config.toml
norm_place = "pre"
positions = "learned"
parallel_block = false
init_std_qkv = 0.018
init_std_o = 0.0
optimizer = "muon_variant"
lr = 0.0127
lr_mult_o = 0.892
doc_mask = true
train_tokens = 1091000000
MLP neurons of a small language model. Each row is named by its layer, matrix (gate and up: input weights; down: output weights) and neuron, and shows model dimensions 592-687. Each number is 50 + 10 x the weight over its row's rms, rounded and kept within 0 to 99. A neuron's up and down rows have the sign that makes its largest values positive.
Before each neuron's rows, "fires in" lists the words (lower case) most often at its 100 highest values on Wikipedia text that the model never trained on.

fires in: "became", "of", "become", "age", "born", "a"
L2.gate501:60 39 46 55 47 49 24 44 59 71 53 53 63 46 69 55 53 52 60 50 51 38 54 47 63 37 53 45 56 37 40 47 54 45 37 38 53 53 55 46 25 43 36 45 42 74 55 45 52 43 52 55 60 43 44 43 43 65 61 36 50 56 46 40 44 59 54 59 48 50 48 61 34 42 50 35 62 51 43 45 59 63 59 57 57 57 50 46 27 62 49 57 38 45 49 32
L2.up501:59 53 46 56 39 41 44 45 55 63 52 65 49 50 74 52 45 58 43 64 63 28 54 53 44 40 44 54 56 49 46 47 57 41 50 41 47 57 47 43 45 48 35 55 24 58 69 40 53 48 48 55 72 51 34 56 38 62 60 49 49 52 46 58 37 58 58 59 62 76 42 48 29 35 60 29 66 50 39 43 51 58 53 49 62 47 63 38 37 54 64 44 47 46 50 43
L2.down501:60 55 44 54 42 43 56 53 33 68 48 61 49 51 58 49 46 64 37 44 45 56 44 48 56 40 27 54 59 43 57 56 52 38 40 49 50 46 52 46 42 54 37 51 32 53 72 33 43 53 38 49 71 45 29 58 47 65 46 51 57 62 38 59 50 50 56 66 58 64 35 58 31 36 57 45 61 52 33 57 57 68 44 59 62 49 66 38 50 68 52 54 28 46 36 57

fires in: "had", "having", "have", "ve"
L2.gate580:47 37 53 52 43 55 25 41 55 68 35 46 30 64 46 39 61 45 41 61 41 44 61 41 49 57 58 46 71 44 33 38 37 37 63 60 34 43 58 51 50 66 41 41 59 69 49 61 40 35 56 57 41 59 52 38 47 28 44 57 50 38 57 61 46 36 60 68 54 39 28 46 66 54 51 50 42 48 39 28 47 58 51 57 76 54 32 47 34 34 51 48 63 46 54 49
L2.up580:39 48 70 50 29 47 30 40 47 51 46 61 39 57 43 30 59 41 45 51 43 44 61 37 57 53 54 48 66 40 33 40 48 48 54 56 42 60 54 50 56 56 49 48 53 66 45 64 55 47 44 39 44 53 42 31 68 39 38 48 47 35 47 52 34 37 55 69 44 44 40 51 70 42 49 59 36 47 44 32 43 29 45 58 68 43 32 54 43 28 57 44 53 56 50 43
L2.down580:50 46 35 37 46 47 32 46 51 62 39 57 26 47 52 50 41 46 53 45 56 58 50 47 40 58 34 48 60 48 44 53 30 45 49 56 48 49 62 54 48 61 52 42 49 59 45 54 43 60 33 60 56 28 45 43 56 41 55 54 61 58 45 61 53 36 52 57 57 32 31 61 56 54 44 52 65 37 35 26 50 49 36 59 59 54 35 49 43 46 45 50 42 60 61 60

fires in: "the", "a", "named", "of"
L7.gate764:37 35 42 57 62 47 58 48 59 44 51 51 31 47 43 48 46 51 45 55 42 38 26 38 51 50 57 48 48 56 48 52 42 62 51 45 44 57 45 62 51 45 57 45 51 51 42 43 47 61 51 36 50 51 66 55 58 54 53 64 44 42 39 47 38 52 54 59 57 55 67 77 65 56 48 45 54 47 48 47 40 51 58 48 44 44 45 41 51 49 79 51 47 38 46 62
L7.up764:48 50 49 43 35 55 49 50 37 33 52 39 52 51 61 40 71 60 65 55 55 53 37 69 43 43 68 48 58 33 34 53 47 48 48 37 44 65 60 58 64 51 44 46 50 45 49 59 58 32 37 44 41 41 61 60 52 46 73 65 48 52 54 44 43 45 46 47 39 57 53 54 47 51 38 52 51 46 49 75 48 64 43 58 29 32 35 52 50 67 53 65 60 45 50 57
L7.down764:58 45 49 48 52 49 29 46 47 46 42 49 40 28 47 23 50 57 52 60 48 42 46 64 42 58 54 40 56 61 63 47 63 68 58 32 46 53 68 58 62 35 48 57 49 37 45 31 52 47 41 44 58 39 49 52 38 57 57 43 46 48 54 49 58 55 63 60 65 48 58 62 51 44 53 46 54 42 45 48 39 37 31 61 61 46 57 59 57 39 52 56 55 49 56 43

fires in: "the", "of", "from", "to", "pinya"
L7.gate1646:61 29 60 50 49 52 62 43 92 60 59 53 41 38 49 38 73 35 55 57 64 51 59 48 38 52 59 59 46 73 28 38 61 60 65 55 49 47 65 70 31 67 54 49 66 57 45 45 64 50 72 31 51 38 63 52 38 47 47 62 48 54 52 46 60 55 61 44 35 50 53 57 51 50 49 48 67 40 27 59 61 46 38 48 54 34 54 71 45 43 40 45 39 39 35 50
L7.up1646:37 46 47 67 43 51 53 53 79 58 57 42 61 54 45 35 55 32 54 73 47 49 48 46 38 43 52 58 57 61 56 47 52 54 52 48 43 29 43 62 44 56 56 55 44 46 60 43 59 54 56 47 45 48 56 55 46 53 33 45 41 49 66 55 59 41 68 56 52 51 50 47 38 47 62 55 57 43 43 30 57 50 42 46 31 52 47 59 58 69 47 62 56 41 58 41
L7.down1646:49 62 73 33 47 52 56 54 59 50 58 50 52 25 40 59 43 46 38 51 51 49 61 52 67 32 52 59 51 52 41 50 41 35 43 51 50 45 48 70 34 53 54 47 52 51 45 52 37 60 67 39 62 43 48 40 56 40 62 54 66 46 46 47 74 51 46 47 32 45 34 40 45 51 53 46 59 47 44 61 56 49 46 52 50 32 36 45 41 47 47 52 59 59 58 45

fires in: "the", "a", "starring", "of", "route"
L2.gate410:55 48 54 58 50 73 54 51 43 36 45 44 53 59 42 38 67 44 54 60 60 49 59 52 55 48 55 46 63 51 65 51 52 54 56 54 55 49 50 61 43 43 53 43 58 55 21 47 53 51 48 38 42 57 54 50 68 64 59 33 43 47 61 36 58 51 35 61 56 52 43 59 68 52 38 61 50 44 51 56 64 50 63 43 52 53 43 49 39 41 37 42 50 60 45 60
L2.up410:43 54 53 69 61 43 44 54 31 52 57 45 56 36 48 66 46 36 53 53 34 34 33 55 47 48 56 39 62 39 60 47 50 42 56 41 55 64 52 62 51 55 44 55 51 41 40 50 34 58 53 39 58 49 65 36 44 44 43 33 42 55 60 40 64 36 32 52 45 59 49 45 43 33 50 44 52 44 41 60 38 49 47 45 46 66 37 55 63 49 34 56 55 58 41 68
L2.down410:70 70 46 47 51 55 44 55 47 38 48 31 41 48 51 51 59 35 29 46 52 59 55 47 70 35 53 42 50 38 57 61 45 46 58 52 53 56 51 54 54 49 56 54 65 38 38 58 60 54 49 33 60 53 62 55 63 49 59 45 51 54 57 50 57 58 53 46 51 68 46 68 55 48 48 39 37 41 53 45 65 59 46 57 55 66 35 66 48 51 46 43 57 45 64 65

fires in: "the", "of", "among"
L7.gate1758:56 43 54 47 51 72 59 62 57 59 50 65 42 55 48 43 43 61 39 51 37 59 59 50 37 49 45 41 30 54 46 66 73 47 55 52 42 55 46 62 51 56 40 39 46 57 44 44 52 73 44 33 29 59 48 53 30 34 41 52 49 54 58 36 59 47 31 50 57 54 41 64 45 53 42 46 50 61 49 40 58 50 39 50 57 62 58 76 68 62 37 48 38 40 48 42
L7.up1758:41 52 38 52 44 65 56 46 51 39 56 41 53 25 52 39 56 54 52 67 38 42 57 60 36 53 47 58 57 48 46 54 53 50 56 52 54 50 63 53 48 57 33 76 41 67 54 32 57 48 43 37 46 63 48 66 53 47 50 58 63 52 42 57 47 44 62 33 56 54 48 51 60 54 45 64 61 47 56 40 54 18 49 53 47 41 68 36 47 77 52 35 57 58 51 72
L7.down1758:43 47 56 47 57 50 41 48 66 50 64 71 46 32 54 57 51 35 38 30 56 53 65 46 58 41 38 64 44 45 57 68 40 33 55 37 51 57 44 50 59 50 44 46 51 55 36 55 66 46 55 36 52 39 67 56 51 59 59 69 60 65 60 57 56 50 55 45 36 59 56 41 50 50 39 29 55 58 42 51 51 58 68 65 61 42 37 49 64 64 54 55 53 50 49 56

fires in: "the", "of", "a", "on"
L7.gate1222:44 53 55 60 41 57 62 57 41 74 40 71 45 60 49 47 45 37 57 54 46 66 31 62 54 33 44 46 68 62 44 57 35 45 51 46 44 50 60 45 36 42 36 73 57 48 47 39 60 40 43 68 48 52 63 56 39 64 40 61 64 42 42 46 47 50 59 47 50 54 49 53 63 73 38 52 40 44 66 58 48 39 41 35 65 60 40 58 42 48 48 46 53 33 60 38
L7.up1222:51 57 51 50 52 53 67 38 59 57 42 58 39 39 53 51 56 49 58 63 28 62 48 48 62 40 58 52 47 50 47 47 48 55 67 48 43 33 48 62 47 44 28 50 54 65 51 44 49 48 53 40 51 45 61 62 60 65 57 73 57 32 25 48 57 59 51 42 50 62 68 51 65 42 66 51 39 55 47 49 40 36 42 48 65 36 40 50 45 65 41 47 65 48 45 41
L7.down1222:41 41 69 49 49 48 56 49 51 86 52 49 45 38 42 51 44 45 33 56 60 60 60 51 60 43 32 58 59 48 58 56 41 49 47 43 47 51 59 67 47 47 50 62 62 41 50 58 53 49 46 52 57 53 70 49 38 57 74 60 55 34 44 58 46 27 70 48 47 56 46 52 61 61 46 77 52 33 45 74 63 36 60 66 56 50 38 57 55 50 59 49 52 61 42 41

fires in: "the", "of", "a", "by", "her", "with"
L7.gate1308:45 48 50 41 53 48 61 38 46 39 49 63 37 45 56 43 62 42 53 49 47 55 51 34 50 28 59 55 40 44 38 50 48 69 60 58 65 44 55 55 61 65 40 57 59 63 52 54 36 38 54 60 41 64 61 43 33 55 48 38 54 50 39 47 42 60 43 39 40 56 59 44 46 50 53 40 51 54 42 41 50 47 48 31 47 53 56 46 49 30 41 65 65 39 39 42
L7.up1308:58 51 58 43 52 49 58 28 77 44 41 39 63 50 52 68 38 49 53 51 56 36 60 44 58 54 63 61 53 53 62 52 29 55 60 44 67 23 31 48 58 45 55 34 69 62 29 50 52 42 50 49 39 69 44 52 56 58 41 55 56 52 60 48 48 55 48 57 28 56 51 55 66 51 61 50 39 54 57 40 43 26 50 49 58 52 50 33 30 46 39 41 46 46 32 58
L7.down1308:65 67 62 46 44 44 54 71 40 55 49 36 49 54 58 31 41 40 51 51 31 57 50 51 65 34 47 44 40 39 47 69 52 54 58 38 43 34 47 49 46 52 63 54 44 39 57 37 51 53 39 49 54 56 48 48 35 53 37 54 44 58 50 45 51 44 55 59 52 34 47 61 58 46 61 46 42 51 56 70 47 56 42 49 57 50 58 42 48 58 37 57 32 56 49 47

fires in: "same", "this", "similar", "such", "different", "that"
L2.gate831:41 38 60 68 54 42 30 47 52 41 44 50 61 49 36 39 37 41 48 37 53 38 48 58 42 59 58 47 49 59 46 30 57 64 54 63 51 53 42 57 62 47 71 53 63 50 41 42 61 24 64 59 53 36 49 51 41 63 39 58 51 65 47 53 79 59 40 36 57 34 68 20 34 54 69 48 48 59 38 62 37 41 57 45 44 56 48 48 49 75 54 56 59 57 54 53
L2.up831:54 43 47 51 54 38 54 50 44 48 47 53 51 51 49 47 48 38 48 41 57 30 45 39 36 47 49 36 61 46 50 42 56 53 34 61 59 51 50 60 73 57 57 59 42 51 47 64 49 36 52 58 43 45 49 63 35 62 46 67 58 63 47 38 74 56 41 35 48 52 52 36 61 73 48 67 53 53 46 65 30 36 44 62 33 47 48 49 47 56 50 47 46 48 47 42
L2.down831:45 38 45 51 59 60 42 46 53 62 54 41 49 58 42 37 50 48 51 29 60 41 55 52 48 54 59 41 38 59 59 30 68 69 48 60 44 55 31 63 45 51 52 62 63 35 47 52 54 26 51 61 59 37 35 61 43 44 53 55 50 70 47 41 69 49 48 28 51 51 67 33 49 53 51 54 46 40 57 53 27 43 61 45 50 45 64 64 43 64 57 57 57 54 55 47

fires in: "the", "his", "this", "their", "its"
L2.gate1534:26 47 59 50 41 51 71 56 50 57 38 45 73 44 52 53 37 59 48 62 41 63 49 48 53 47 52 45 55 72 52 44 37 52 64 51 55 48 40 54 48 48 41 46 45 51 53 57 53 58 59 61 44 43 44 54 45 56 66 41 55 45 59 57 58 58 60 60 33 54 42 61 51 61 49 54 69 61 52 43 54 54 40 58 27 50 52 46 67 52 53 47 38 51 36 58
L2.up1534:50 47 50 39 45 47 72 51 49 45 49 38 49 46 48 60 45 51 36 53 38 52 54 63 56 61 63 41 47 76 56 47 37 51 46 51 73 51 67 48 49 43 42 57 53 60 53 47 43 54 43 63 32 43 34 35 35 53 53 47 41 58 45 41 55 51 43 58 50 50 46 47 61 40 36 59 53 38 51 37 63 47 48 58 35 44 35 44 55 67 37 53 35 59 49 71
L2.down1534:51 50 68 60 35 52 49 34 54 34 53 46 63 37 51 56 41 44 51 63 53 39 33 33 80 57 45 56 41 39 73 63 45 45 40 58 53 52 60 55 51 49 53 63 42 33 31 69 77 57 42 55 56 50 66 64 47 48 54 53 43 39 54 50 34 52 60 47 43 52 41 45 44 40 35 52 62 35 38 59 57 55 51 58 46 52 41 47 52 56 43 55 44 57 43 52

fires in: "has", "have", "also", "ve"
L2.gate219:48 49 50 58 41 39 43 49 58 61 66 54 27 49 74 33 55 55 45 47 45 54 61 49 44 36 55 75 63 28 32 31 45 66 69 52 55 57 46 69 56 58 49 29 47 53 41 49 55 62 61 55 48 34 51 54 35 43 49 58 43 72 65 57 60 54 34 64 62 49 53 61 45 39 48 60 69 36 45 67 43 65 46 48 64 43 48 58 53 39 54 42 61 47 74 54
L2.up219:55 54 38 59 46 40 23 45 47 63 50 58 31 54 52 39 60 62 50 58 49 61 41 48 49 50 33 58 66 41 37 38 48 51 70 42 53 48 45 54 51 54 45 48 51 61 51 61 67 32 49 66 48 51 55 42 41 51 52 61 41 55 60 59 63 33 50 56 33 52 54 42 45 28 49 42 58 42 65 57 38 43 44 39 44 39 43 46 55 54 48 46 49 42 68 45
L2.down219:45 61 41 66 51 48 37 47 37 55 45 58 44 59 64 62 51 80 45 60 29 70 41 47 52 36 59 61 58 45 52 54 38 52 42 53 53 44 46 61 41 61 38 50 41 31 58 49 37 50 33 46 55 31 57 46 49 58 52 56 48 56 44 51 40 43 60 65 47 49 54 58 43 38 51 53 62 35 46 50 42 61 28 42 39 39 44 45 40 61 49 44 49 48 61 44

fires in: "over", "about", "of", "a"
L2.gate143:52 60 43 55 53 59 44 55 43 51 65 60 52 45 64 48 51 61 71 40 62 61 44 54 53 49 53 47 67 59 37 41 41 52 44 43 35 41 54 64 50 55 35 68 55 75 54 48 53 35 61 55 35 55 55 59 48 48 37 54 56 37 57 50 51 45 36 32 35 48 45 41 52 42 49 67 51 50 68 44 52 48 63 43 52 34 45 42 59 56 41 46 41 37 53 31
L2.up143:73 45 51 47 70 62 40 70 57 55 67 64 57 51 45 47 37 36 59 47 48 60 50 37 51 55 28 45 45 47 51 47 45 39 49 49 56 48 66 47 40 67 59 51 46 41 56 55 34 60 51 56 62 57 41 50 40 48 44 64 48 59 34 48 34 51 52 40 62 54 42 36 55 62 69 31 39 43 47 50 56 63 60 40 49 42 48 37 44 41 49 65 55 45 75 28
L2.down143:53 46 51 46 46 58 40 47 53 46 59 51 61 26 60 56 48 32 66 49 48 48 48 43 59 46 38 41 62 37 56 45 51 51 48 51 54 39 60 54 52 41 69 38 45 45 47 45 35 49 46 55 51 62 28 80 40 63 52 47 50 74 14 56 44 52 69 56 69 51 70 52 49 43 64 48 41 54 49 46 44 62 47 59 45 51 57 56 53 33 49 50 65 55 57 71

fires in: "the", "of", "ahmar"
L7.gate185:51 54 62 48 52 58 53 35 65 37 45 61 58 43 51 70 49 46 34 54 52 46 48 47 57 53 50 36 48 63 63 57 45 52 78 41 39 46 51 63 44 47 48 60 41 55 61 49 24 56 47 52 46 43 43 48 40 59 54 39 45 38 39 59 41 46 63 37 60 43 64 47 68 27 45 42 60 37 44 55 57 59 48 46 70 21 57 61 50 49 37 48 52 41 48 37
L7.up185:38 40 41 38 51 61 47 46 71 40 39 48 51 39 45 47 45 38 56 61 39 36 60 30 45 42 62 70 62 49 52 49 27 59 31 42 58 49 34 71 49 39 54 51 73 39 49 49 53 36 46 37 41 45 61 25 61 29 57 40 58 55 53 55 59 54 26 51 48 42 29 41 50 54 49 59 56 46 67 61 59 55 54 44 54 43 54 46 48 44 50 60 25 53 23 45
L7.down185:47 44 52 50 57 31 36 54 64 57 53 48 47 53 36 52 50 60 48 53 54 57 52 49 50 52 40 33 44 39 51 53 48 53 50 46 61 29 45 48 48 61 30 47 55 62 52 42 49 39 60 43 41 67 57 54 39 47 49 61 66 57 48 58 52 52 53 41 72 61 59 50 47 56 30 48 51 43 63 63 45 53 47 53 51 48 57 59 50 43 64 52 50 56 51 40

fires in: "members", "member", "the", "which", "of", "holding"
L2.gate1058:62 45 33 45 63 46 55 60 64 52 48 67 58 45 52 45 58 59 45 49 49 43 34 56 47 37 56 27 60 48 33 50 63 57 67 42 48 53 48 66 66 49 62 43 56 36 62 59 52 49 53 35 56 47 49 43 44 61 46 66 41 38 48 45 59 63 50 53 58 41 55 35 49 47 64 63 58 43 57 36 46 46 35 42 49 32 40 66 48 53 70 55 48 58 41 69
L2.up1058:65 38 54 56 62 61 59 50 51 60 59 45 52 43 58 39 44 46 50 53 47 41 32 52 44 64 65 26 66 32 42 53 43 52 51 44 57 43 41 68 52 42 42 45 25 51 35 59 43 35 38 19 47 50 55 40 50 55 47 69 46 58 61 47 63 52 53 54 47 41 54 58 57 52 56 52 44 48 51 45 55 50 44 31 55 66 52 68 64 42 78 49 44 47 26 62
L2.down1058:59 46 55 38 49 59 59 60 51 55 54 45 40 39 52 55 50 43 58 60 62 53 29 50 56 41 40 23 39 42 48 68 53 52 44 33 50 56 55 59 62 64 65 45 56 34 59 64 52 31 31 35 47 53 55 60 42 71 66 80 49 56 57 52 50 63 51 59 63 42 60 52 59 56 56 48 49 52 57 51 45 59 53 43 55 38 56 64 66 47 68 53 47 62 38 75

fires in: "the", "in", "top", "at", "named"
L7.gate36:53 51 57 48 56 75 76 57 58 60 68 49 43 59 40 44 65 40 67 50 72 59 38 65 47 33 60 45 44 45 41 37 62 61 52 48 40 39 32 67 39 54 60 56 39 55 47 61 53 35 58 38 32 39 54 43 45 40 56 58 55 56 61 39 51 63 53 49 68 63 54 57 59 69 39 38 48 48 60 56 57 44 40 53 39 55 52 55 37 50 35 49 42 28 48 64
L7.up36:48 47 41 57 38 55 65 41 70 57 46 59 53 47 69 29 57 47 53 67 55 37 48 44 54 52 57 49 40 59 46 48 52 56 56 62 39 31 39 67 30 33 39 61 32 52 34 51 38 64 53 32 47 45 50 65 56 63 50 65 36 41 56 51 52 61 66 47 74 51 38 58 66 56 48 58 63 41 55 43 33 47 54 50 49 38 67 55 55 43 65 46 41 48 41 46
L7.down36:44 52 50 48 31 36 62 55 64 52 47 49 45 40 47 47 48 60 55 64 57 59 29 60 70 46 43 51 43 25 50 51 50 50 40 56 49 39 49 49 62 53 40 57 33 50 46 51 42 53 59 52 52 44 48 67 44 51 62 76 39 55 64 55 45 45 60 47 41 57 24 55 54 36 60 40 55 66 52 45 55 36 58 46 37 34 58 34 61 52 60 49 30 42 47 62

fires in: "born", "november", "october", "february", "sep"
L2.gate92:40 50 45 36 58 55 40 35 59 43 47 49 40 53 58 40 60 40 59 44 38 44 52 53 63 52 60 70 62 59 47 54 53 30 64 44 56 62 69 40 45 52 38 47 60 43 47 67 49 42 35 35 61 52 63 49 40 45 35 52 36 63 32 37 52 44 39 62 53 53 56 51 53 56 56 46 52 47 49 46 45 53 67 59 50 35 45 50 51 40 56 50 58 43 47 50
L2.up92:59 58 41 50 59 44 39 48 55 38 44 57 41 50 48 46 52 62 51 58 51 42 65 55 37 56 49 57 43 69 48 50 34 46 52 60 55 52 43 46 49 68 43 42 57 47 65 55 42 28 38 63 49 53 52 52 54 39 59 54 71 49 80 46 46 67 42 53 68 57 48 33 40 51 48 46 52 41 59 54 58 42 65 35 55 46 58 33 52 66 61 58 51 36 57 40
L2.down92:52 65 46 48 47 46 50 61 50 43 40 58 34 43 34 52 54 60 56 48 37 46 61 56 50 32 41 53 47 50 61 48 51 53 50 52 43 39 51 51 56 60 36 18 57 54 54 50 53 36 55 50 68 41 52 48 42 48 61 55 71 58 66 45 35 53 39 54 71 48 68 58 32 30 56 41 48 49 57 38 33 59 45 41 45 41 58 52 48 61 51 70 54 45 56 55

fires in: "october", "august", "april", "july", "december", "november"
L2.gate801:55 63 55 49 62 55 45 47 44 34 43 54 46 66 41 44 43 50 59 37 26 57 40 49 48 55 53 58 62 77 60 56 43 49 32 61 59 58 46 57 46 46 34 40 60 54 45 56 43 59 40 42 39 40 45 52 47 56 63 49 46 57 60 41 55 53 38 46 57 53 51 46 50 50 46 53 45 47 49 49 29 53 72 54 46 39 42 60 52 60 57 51 49 33 54 40
L2.up801:42 55 46 51 44 52 37 44 51 51 42 45 44 66 55 45 48 59 22 37 37 26 62 54 54 51 53 72 58 54 47 42 47 39 62 53 34 44 54 51 58 46 46 43 59 43 51 38 50 39 37 46 82 64 73 50 67 59 52 38 60 55 44 41 44 54 49 58 61 47 63 61 58 47 46 56 47 38 44 68 55 42 25 68 49 39 72 32 34 44 45 40 39 62 54 56
L2.down801:47 55 46 54 48 62 29 42 46 43 41 45 26 55 48 56 51 62 46 52 36 47 51 48 52 46 41 47 50 58 51 54 58 51 58 52 38 43 54 47 41 48 53 59 34 30 54 63 62 35 30 50 69 42 62 55 62 61 47 35 42 45 46 62 52 45 45 63 56 40 47 54 64 42 39 40 56 52 35 53 30 39 38 53 53 44 54 60 42 38 35 53 46 54 46 46

fires in: "the", "of", "for"
L7.gate112:44 57 47 40 48 56 58 48 49 44 43 45 43 50 62 61 48 39 58 59 50 67 63 50 43 32 46 39 47 54 41 54 40 37 51 43 40 55 52 66 43 31 59 38 51 53 39 47 40 40 53 59 48 41 55 56 46 63 50 52 59 55 42 54 54 51 66 39 35 52 60 50 67 65 51 64 44 70 57 59 36 51 36 55 50 47 40 48 51 46 36 41 58 55 60 57
L7.up112:56 41 44 36 36 63 56 36 56 28 70 46 40 47 33 61 44 40 48 52 45 61 45 52 51 39 53 48 37 57 47 49 34 52 55 37 56 57 51 37 64 32 43 63 47 43 47 48 59 67 45 53 44 50 58 45 51 63 56 56 31 52 44 59 50 29 64 45 46 45 55 44 49 64 67 65 28 46 60 44 58 59 37 49 64 45 53 58 48 61 65 52 58 61 42 49
L7.down112:54 45 49 22 57 43 43 58 48 62 69 55 40 40 39 49 41 75 56 32 36 46 55 54 50 49 37 57 49 60 53 49 55 59 43 54 38 60 40 63 64 57 29 59 56 42 49 41 45 57 43 55 46 51 43 39 33 51 54 41 55 43 49 48 51 26 41 43 51 55 40 38 62 37 44 54 55 26 60 40 50 51 58 63 56 37 44 41 44 38 61 62 52 43 41 66

fires in: "has", "of", "have"
L2.gate227:65 56 63 50 40 35 59 34 58 43 38 47 35 63 46 40 43 44 29 48 39 37 61 52 43 62 49 53 76 35 67 58 43 55 54 46 51 54 47 41 48 56 20 27 53 46 51 44 55 65 34 49 46 62 59 69 37 52 47 52 53 52 56 57 71 66 48 66 59 47 62 56 50 44 52 62 60 50 51 55 54 53 39 66 38 53 69 48 43 47 42 44 61 53 44 49
L2.up227:64 39 44 60 57 34 44 38 41 35 63 51 42 54 49 62 46 60 45 57 43 27 52 45 48 43 58 53 35 41 46 47 48 77 53 51 50 49 51 62 52 65 62 36 50 52 49 47 72 31 42 78 50 57 46 45 54 50 60 48 34 50 36 44 38 39 43 51 54 46 47 63 53 69 54 59 61 50 45 50 48 73 43 42 52 34 44 45 41 50 54 53 39 68 50 54
L2.down227:75 51 36 60 51 49 58 41 42 32 45 57 50 57 48 60 72 65 39 53 46 36 59 57 41 47 62 63 52 45 67 36 45 75 42 42 64 54 47 59 46 52 54 33 44 54 42 51 49 34 55 62 64 49 57 49 57 60 72 55 65 54 44 67 28 64 60 41 68 59 50 52 48 59 61 45 56 33 52 50 58 55 49 32 42 32 43 32 42 47 58 49 52 69 46 58

fires in: "new", "original", "wilki", "willd"
L2.gate361:43 60 57 52 65 68 54 63 42 54 44 70 44 37 49 36 37 43 50 56 35 75 53 61 46 33 50 48 54 59 43 57 46 56 62 58 45 49 52 51 40 60 51 34 72 54 55 37 40 37 58 49 48 38 52 61 52 54 44 43 58 54 43 55 58 49 58 57 38 52 69 23 62 49 40 57 36 34 69 47 26 48 46 58 43 52 52 32 71 53 41 68 54 64 32 53
L2.up361:35 47 61 57 74 79 33 53 54 52 39 56 54 39 43 53 42 35 39 48 35 60 49 32 45 46 47 41 57 52 43 62 74 70 47 42 29 45 51 49 41 56 52 49 55 45 53 37 35 41 50 55 47 33 60 52 50 61 65 47 41 38 67 62 53 38 57 73 61 53 62 50 67 57 33 60 38 37 73 68 30 41 52 48 33 46 47 43 59 66 39 46 44 60 55 30
L2.down361:51 34 59 57 52 52 64 37 67 54 48 45 51 44 47 46 59 55 41 36 52 46 52 45 54 61 40 61 46 48 61 63 40 70 62 51 28 46 49 49 37 49 70 48 50 42 61 38 25 45 60 50 44 27 68 51 48 66 61 60 56 41 63 58 49 49 62 59 74 62 52 31 57 33 44 53 41 47 40 52 59 44 46 49 64 52 56 33 41 33 55 45 69 46 55 61

fires in: "the", "to", "of", "a"
L7.gate291:50 48 47 45 58 54 41 59 33 32 64 54 41 54 60 53 40 38 40 49 63 55 56 35 47 36 45 45 38 59 48 46 48 39 47 50 56 41 49 53 60 56 55 48 58 47 51 46 44 54 38 46 44 42 64 45 31 48 47 70 50 55 52 65 54 45 52 58 49 58 48 49 42 51 37 39 29 49 60 37 45 64 48 43 49 42 47 51 44 63 44 41 56 42 55 66
L7.up291:49 41 47 46 45 59 44 49 48 47 66 51 37 54 47 44 37 53 47 35 53 72 48 71 54 54 55 62 50 40 51 49 63 47 61 30 46 58 54 56 55 62 49 53 42 37 40 50 31 58 52 53 61 49 44 27 44 53 75 65 18 43 50 44 57 43 56 55 62 60 51 62 50 41 52 44 48 39 51 55 51 56 51 56 64 50 40 54 55 68 67 44 47 45 47 43
L7.down291:64 44 47 61 37 45 53 33 68 43 50 54 49 53 32 34 41 54 47 34 48 48 66 58 79 66 54 48 51 57 50 44 64 36 42 65 58 50 50 39 71 61 40 62 39 59 53 66 61 26 38 46 56 49 44 50 40 53 51 40 59 48 59 55 53 55 49 54 37 49 57 46 47 37 69 42 63 48 48 49 36 48 60 55 68 54 40 49 63 55 45 50 56 48 48 50

fires in: "that", "this", "any", "each", "every", "some"
L7.gate1852:50 74 60 57 38 32 49 60 34 50 41 49 45 56 61 45 60 57 48 63 54 52 66 61 53 50 50 40 42 57 46 40 62 60 60 52 57 62 40 66 34 48 64 54 46 49 60 58 43 43 61 51 32 59 66 25 48 38 37 25 39 50 64 50 66 54 54 61 36 39 41 37 63 42 62 37 44 58 53 52 61 56 36 44 57 61 39 54 47 43 66 65 68 56 53 40
L7.up1852:40 37 36 57 44 70 52 27 55 72 46 54 46 33 44 51 54 33 38 62 47 45 34 39 43 67 43 35 51 52 47 58 50 51 50 39 57 63 45 28 30 41 42 65 43 49 39 50 41 56 51 50 51 39 52 48 39 56 60 66 57 41 49 39 44 51 48 54 43 56 40 47 41 50 60 55 44 44 46 63 38 39 44 59 38 48 51 42 32 51 53 52 22 56 53 47
L7.down1852:44 24 48 53 42 50 46 62 48 54 52 47 49 37 49 29 85 64 42 47 42 52 64 54 63 49 54 52 49 41 41 56 57 51 50 44 55 58 46 56 36 46 54 57 51 32 57 40 61 48 46 49 57 28 59 48 42 34 34 64 43 51 61 49 49 68 46 52 55 37 49 40 48 55 58 39 52 22 44 55 65 56 41 29 38 33 73 51 43 63 46 40 60 53 53 47